MLP neurons of a small language model. Each row is named by its layer, matrix (up: input weights; down: output weights) and neuron, and shows model dimensions 32-95. Each number is 128 + 32 x the weight over its row's rms, rounded and kept within 0 to 255.
Before each neuron's rows, "fires on" lists the tokens most often at its 100 highest values on Wikipedia text that the model never trained on. A number after a token or word is its count.

fires on: "ri" 41, "al" 17, "in" 13, "or" 10, "a" 6
L2.up527 [178 143 141 124 178  82 137 141 141  79 136 148 144 183  88 141 149 132 123 143 153 135 101  86  95 116  96 141 182  97 133 107  90 110  91  72 130 137  84  29 202 146 111 146 142  81 191 102 112 136 114 158  97 195 126 163 121 131 103 163 132 109 132 165]
L2.down527 [149 162 106  87 191 113  83  28 111  93 170  67 135 115 134 101 169 119 142 213 113 177 155 173  50 179 141  96 133 147 156 150  88 126 114 129 147 119 138 163 111 138 160 130 140 123  69 148 130 126  75  74 177 127 144 150  91 112 207 116 114 128 171 140]

fires on: "n" 28, "ar" 20, "or" 15, "e" 8, "man" 7, "y" 5
L3.up1420 [120  80 158 103 126  96 125 122 125 121  94 132  92 126 114 164 115 135 127 172 171 194 124 144 120 197 108 185 122 157 148 154 125  99 168 123 196 110 140 156 167  99  66  88 120  74 151  72 109 102 165 167 104 173 132 123  92 193  90 123 133  92 181 165]
L3.down1420 [106 132 129 163 132 155  99 197 112 113 136 177 156 139 154 112  78 220 119 118 118 105 118 129 180  85 143  60  78 112  87 173 107 105 130 100 113 138 160 132 115 175 178 136 127  97  80 142  62 115 145  89 155  92 175 163 102 139 149  90  86 117 101 147]

fires on: "or" 42, "ro" 10, "d" 7, "r" 6, "a" 6, "O" 5
L3.up1429 [177 156 131 164 165 126 106 165 104 124  66 165  85 167 143 137 153 106 159 114 130 185 167 122  86  97 145 102 132  78  97 115 154  97 142 118 153 114  94  74  71 130 149 136  66 101 137 117 128 144 148  85 118 184 135 143 109 138  72 132 100 115 140  63]
L3.down1429 [114 188 171 183 109 105 102 154 160  80 153 125 135 130 172 135 172 117 148 190  99 164 149 167  89 112  90 183 150 143 141 138  74 162  91 158 170 110 126 105  81  84  74 159 125 137  78 124 146 181  85 143 182  91 142 120 130 101 122 112 143 113 136 152]

fires on: "s" 34, "t" 9, "in" 8, "il" 8, "d" 6, "R" 6
L3.up177 [120 114 154 138 135  89 115 102 143 125 139  67 107 158 139 168 140 134 106 133 145  64 101 123 117 116 182 111 169 163 119 153 136 138 130 211  90  94 145 159  80 110 133 171  80 154  73 108  91 143 147  97 143 195 144 110 161 119 134 127 105 131 120 129]
L3.down177 [137 128 144 144 116 103 156  80 124 106 131 198 118 122  95  66 139 220  99  74 137 107  82 141 179 134 147 118 113  88 109 109 116 102 134 193  69 125 139 112 109 114 134 140 152 110 101  92 176 133 147 138 133 169 140 147 169 120 102 131 137 184 105 178]

fires on: "ri" 31, "chi" 16, "li" 15, "ver" 13, "é" 7, "i" 5
L2.up233 [ 98 174 113  74  97 100 158 105 159  99 105 171  92 112  75 135 127 127 173 103 113 187 142 167 176 135 161 138 154  91  45 160 139 175 137 128 115 107 111 151 162 151 140 144 206 152 144 189  48 145 110 120 125 140 146 180 136  70 185 100 117 140 127 146]
L2.down233 [183 200 110  82 144  89 103  73  84 153 139 130 156  56 164 104 176 112 205 113  93 149 135  93 142 110 168 158 122 150 107 157 103 147 105 125 128 142 118 177 134 130 132 124 123  92 138 121 146  69 132  93 107 150 135 143 157  96 179 129  98 167 103 117]

fires on: " m" 41, "m" 10, "c" 8, " M" 6, "ch" 6, "1" 5
L7.up939 [ 93 136 151 140 128 127 140 222 142 147 155  85 254 196 123 127  91  85 157 157 145 143 174  89  92 125 181 165 133 147 138  78 142 108 102 134 109 153  50 152 157 125 159  62 163  89 115 124  86 122 123 104 180 114 162 138 109 165  91 104  47 137 148 121]
L7.down939 [153  89  62 125 131 110 100  73 135 140 122 132  78  92  86 192 130 148 136 132 121 150 141 184 109  75 163 161 120  99 121 136 158 159 167 109 150 176 187  87 128 100 140 102 145 135 112 147 136 165  80 143 152 151 115 129 177 159 123 135 121 119 170 165]

fires on: "n" 24, "c" 18, "th" 10, "ch" 9, "h" 9, "b" 7
L3.up1527 [132 136 182 123 160 159 121 148 154 146 118 124 175 116 134 183 119 127  99 112 117 119 141 118 103 149 134 149 136 103 127 110 196 104 128 128 195  76 119 188 111 167 144  23 175 105 129 139  89 152 107  99 161 141 145 167 110 140  95 127 107 118 163 113]
L3.down1527 [129 128 125  94  72 101  94 138 179  62 104 155 136 140 158 119 112  93  90 124 131 104 122 134 183 138 110 113 108 114  69 100  61 163 102 121 138 151 106 130 149  87 171 116 117 171 104 163 131 217 126 159 124 132 144 111 196 120 116 150 108 122 145 126]

fires on: "il" 21, "th" 10, "in" 9, "f" 8, "press" 7, "n" 6
L2.up1204 [132 101 125 168 154 170 116 129 152 101 118  90 127 219 127 142  84 140  93 163 138  62 107 194  89 117 129 155 102 192 131  84 135 167 109 138 135 133  97 107 115 139 113 174 170 164 117 151 125  50 199 149 157 149 139 150 145 195 107  88 124  91 134 106]
L2.down1204 [145  89 200 111  99 119  80 125  92  58 164 157 124  93 176 133 177 183 141  88 124 149 153 112 190 117 150 161 121  84 112 186 147 140 141 193  96 122  54 159 106 123 144 193 134 183 130 116 128 148  14 111 108 112 124 112  98 112 139 149 165 143 112 125]

fires on: "w" 19, "n" 18, "tt" 15, "x" 11, "se" 7, "fe" 5
L2.up545 [ 82 121 148 150 113 147 147 172 136 153 219 126 121 119 118 163 135 135  53 161 114 214 153 116 163 143 156 102 127 130  88 116 111 145 110 102 134 125 137 106 142 139  98  96 112  64 104 108 109 129 172 165 111 112 111 149  83 192 120 106 105 110  82 118]
L2.down545 [156 123 129 141  92  77 117  76 141  89  76 150 119 158  76 172  97 140 104  68 105  99 137 188 119 119 126  98 163 108 205 118  98 127 134  81 162 150 105 124 141 132 121 106 201 146 161 160 115 108 167 107 141 136 106 145 106 129  68 119 181 122  74 188]

fires on: "ri" 20, "li" 19, "i" 15, "do" 9, "o" 6
L7.up793 [124 161 124 110  88 122 134 141 120 112 125 172 139  87 126 153 173  64 144  99 111 107 161 104 155 118 107 159 106 157  70 177 181 162 141  88 117 142 140 160  65 115 167 168 127 192 154 120 117  60 142 116 106 107 167 143 108 175 158 162 109 173  85 112]
L7.down793 [198 128 117  95 151 148 141 103  78 111  99 153 103  99 202 127 138 144 134 128  79 147 135 150 152 129 129 135 122 145 139 132 119 157 111 134 115 131 129 186 121 177 158 131 120  75 104 132 172  99  80 116 112 193 117 203 149 121 135  97  82 109 134 167]

fires on: "in" 58, "d" 18, "ir" 5, "ard" 5, "z" 5, "n" 4
L2.up863 [113  49 117 128 133 137 137 152 162  77 130 116 153 153 142 187 148 106 134 148 154  74 131 153 119  97 167 147 161 139 153 144 123 206 141  86 176 205  84 142  92 148 128 157  99 112 113 156 118 121 190 133 135 147  63 145 136 121 133 120  95  74 114 132]
L2.down863 [129 147  91 155 126 123 125 122 121 119  74 175 124  87 145  75 139 145 114  85 100 192 145 158 166  77 127  55 117 119 110 157 123  53 107 171 105  86  94 121 176 158 115 165 164 131 157 105 122 122 135 156 141 163 107 145 141 164 106 149 106 191 112 145]

fires on: "or" 42, "al" 30, "s" 15, "ha" 5, "ir" 4
L2.up1121 [126 181 127 159 153  77 177 113 143 149 118 133 119 167  83 130 106 131 168 108 112 132 148 144 134  97 116  75 160 147 137 124 118 172 123 192 103 100 125  59 144 155 104 126 128 174  77 156 150 161 137 109 205 145 105 100 131 142  64 164 133 159 138 162]
L2.down1121 [136  91 156  82 105 114 133  85 145 129  82 171 162  63 134 163 129 111 137 102 121 100  95 155 150 184 111  90 157 126 128 127  72 191 121 140  96 165  58 174 118 120 118 121  99 134  93 123 145 130  58 136 123 122 104 148 156 117 122 121 146 153 170 112]

fires on: "as" 26, "s" 18, "mo" 13, "a" 12, "ch" 8, "m" 4
L2.up1198 [115 165  89 126 121 118  83 140 159  97 144 156 145 154 183 129 131 115 139 160 111  55 115 155 100  92 184 193 162 105 169  78 142  70 110 136 122  64  64 150 138 152 137 107  87  65 126 145  74 132 144 116 143 111 159 100 143 116 177  83 110 148 127 105]
L2.down1198 [130 138 150 185 152  83 182  90 141 106 129 182  57 112  77 194  79 143 126  64 107 130 111 103 102 114 165 141 132 175 158 110 164  82 150 144 164 161  94 102  79  89 105 132 148 134 156  76  84 118 126  98 121 141 103 164 179  78 109 128  99 128 180 148]

fires on: " mi" 18, "m" 11, " m" 11, "ft" 7, "mm" 6, ")" 4
L10.up1173 [154 121  98  71 106 153 167 165  83 160 157 119 178 109 183 129 118 137 111 142 115 155  83 133  93 140 118 163 182 123 121 207  65 102 181 131 122 130 136 125 142  74 194  86 107  97 132 176 106 124 160 139 155  82 116 149 128 124 109 168 172  69 125 118]
L10.down1173 [107 109 154 216 132 102 121 117  85 116 155 100 133 124 132 141 128 110 170 106 117 144 143 154 117 160 169 185 130 126 113 119 128 153 107 123 102 131  88 148 148 173 172 110 122  89 137 120 150  93 142  67 160 153 107 126 145 124 134 158 147 124 146 153]

fires on: "ir" 20, "c" 18, "sh" 8, "s" 7, "or" 7
L3.up1111 [175 119 115 122 187 164 103 115 178  98 106 107 169 107 152 149 151  96 102 175 119 124 217 128 147  68  78 128 144 128 171  80 130 129 145 108 115 113 156 147 101 138 111  79 101 134 116 113 105 183 194  95 125 184  97 126 136  45 156 142  94 109 184 126]
L3.down1111 [132 127 138  70  38 118 169 156  84 155 140 155 122 116 100 155 131 115  96  72 154 133 197 182  92 150 125 106 121 136  88 126 138 102 121 175 121 117  86 185 110 167 114 134  83 138 114 137 122 119 145 109 125 170 152 126 185 149 109 112 151 104  73 136]

fires on: "ri" 20, "ur" 19, "i" 18, "u" 10, "go" 8, "li" 7
L2.up498 [159 198 156  82  82  92 131 186 167 144  74 135 113 131  91 226 145 103 151 129  88  87 174  56 124 164 129 126 139 140 101 111 116 160 121 113 135 140 153 115 131 205 190  95 123 156 128 106  89  93 174  99 101 125 114 113  92 140 113 129 105 157  99 158]
L2.down498 [153 139 150 161 136 141 119 115 112 124 111 147 141  99 158 195 169 163 174 158 122 154 149 112 152 143  92 128 167  84 118 157 191 135  88 174 116 118  83 138 176  81 120 152  99 140 126 197 152  86 104 132 122  80 172 117 153  90 133  83 104  77  91 165]

fires on: "M" 31, " m" 28, "mm" 8, " km" 6, "m" 6, "min" 5
L10.up862 [161  53 141 111 171 201  82 151 112 173 163 130 123 120 143 128 151 112 139 141 131  68 128 186 131  86 137 167 167 171 167 166  58 105 110 116 118 131 135 144 151 125 194 116 138 155 108 141 135 113 175 126 110  80 134 188 112 151 104 136 100 138  93  65]
L10.down862 [ 86 149  85 161  89 117 193 135 142 131 137  96 131 101 190 127  75 174 218 147  83 115 113 117  97 153 118  85 101 139 131 109 115 133 137 141 110 116 164 119 162 139 150 132 104  91 112  96 137  77 169 140 166 180  97 123 158 128 111 152  91 106 102 121]

fires on: " in" 41, " on" 16, " from" 6, ":" 6, " until" 6, "ing" 4
L7.up1253 [136 128 149  84 131 142 110 156 106 177 135  79  91 103  77 136 160 176 134 119  21 110 151 140  97 167 116  59  75  96 138 190 124  37 111 118 125 149 132 151  95  93 117 129 158 143 139 165 124 127  90 106 101 118 142 126 116 162  97 114 123 113  89 115]
L7.down1253 [147 162 119 132 140 179 120 164  59 125 138  74 138 190 104 129 143 202 142 145  28 106 156  89 142 146 134  79 108 133  80 188 158 150 138 144 120 158 147 135 142  81 168 141 139  52  75 118 163 131 126  80 146 118  96 131 146 115  93 149 109  77 152 151]

fires on: " in" 16, "born" 14, ":" 7, " of" 7, "," 6, " /" 6
L7.up1511 [ 54 114 123  70  95 157 137 137 113 143 140 143  83 124  76 122 183 119 124 108 112 109 217 129 159 185 131 118 124  83 133 163 168  98 102 107  90  88 106 109 131 105 135 131  68 184 124 147 111 113  84  89 182 126 156  52 100 162 131 137 153 116 122 101]
L7.down1511 [ 99 160 125 125 108 175 107 158 128 128 190 141 151 147 142  80 104  83 163 124  98 150  88  87  40  99 155 117 142 122 149 128 138 165 148 173 162 172 147 118 127 101 143 171 159  48 150  95 147 115 117 150 155 128 127 168 142 160 131 152 111 106 163  83]

fires on: "or" 16, "al" 14, " through" 9, "d" 9, "ri" 9, "ter" 8
L3.up42 [189 190 186 119 162  68 101 179 127 137 122  95 145 156 105 180 135 119  88 101 124 159 151  87 132  85 138 133 106 150  87 118 125 140 101 132 129 117  61  55 152 164  83 138 118 123  75 175 150 184  89 114 132 128 158 124 117 147 136 109  78 120 143 119]
L3.down42 [177 121 152 178 192  94  89 107 120 100 166 122  99  78 115 148 175  85 102 136 118 120 137 148 170 137 139  90 156 154 138 124 107 192 130 140 124 110 107 158 142  71  89 119 127  87 112 114 132 138 207 135 172 125  73 127  97 113 174 151 109 108 106  80]

fires on: "man" 35, "n" 20, "w" 17, "an" 5, "í" 4
L3.up891 [113  91 121  75 134 113  79 138 135  95 155 125  95 131 135 174 179  72 142 124 120 172 132 112 176 134 187 126  99 139 161 106  52 145 117 119 168 147 109 158  77 160  77 127 115 120 103  97 140 116 135 123 122 162 110 110  63 143  90 145 122  42  84 106]
L3.down891 [131 110 167 150  80  78 114 132 107 140 115 128 120 159 140 143 133 138 106  93  69 105 151  98 105  99  97 100  99 127 211 163 149 121 124 103  32 139 165 107  93 150 205  99  98 109  94 124  76 113 137 181 103  78 232 143  98 158 151 150 161 121  73 159]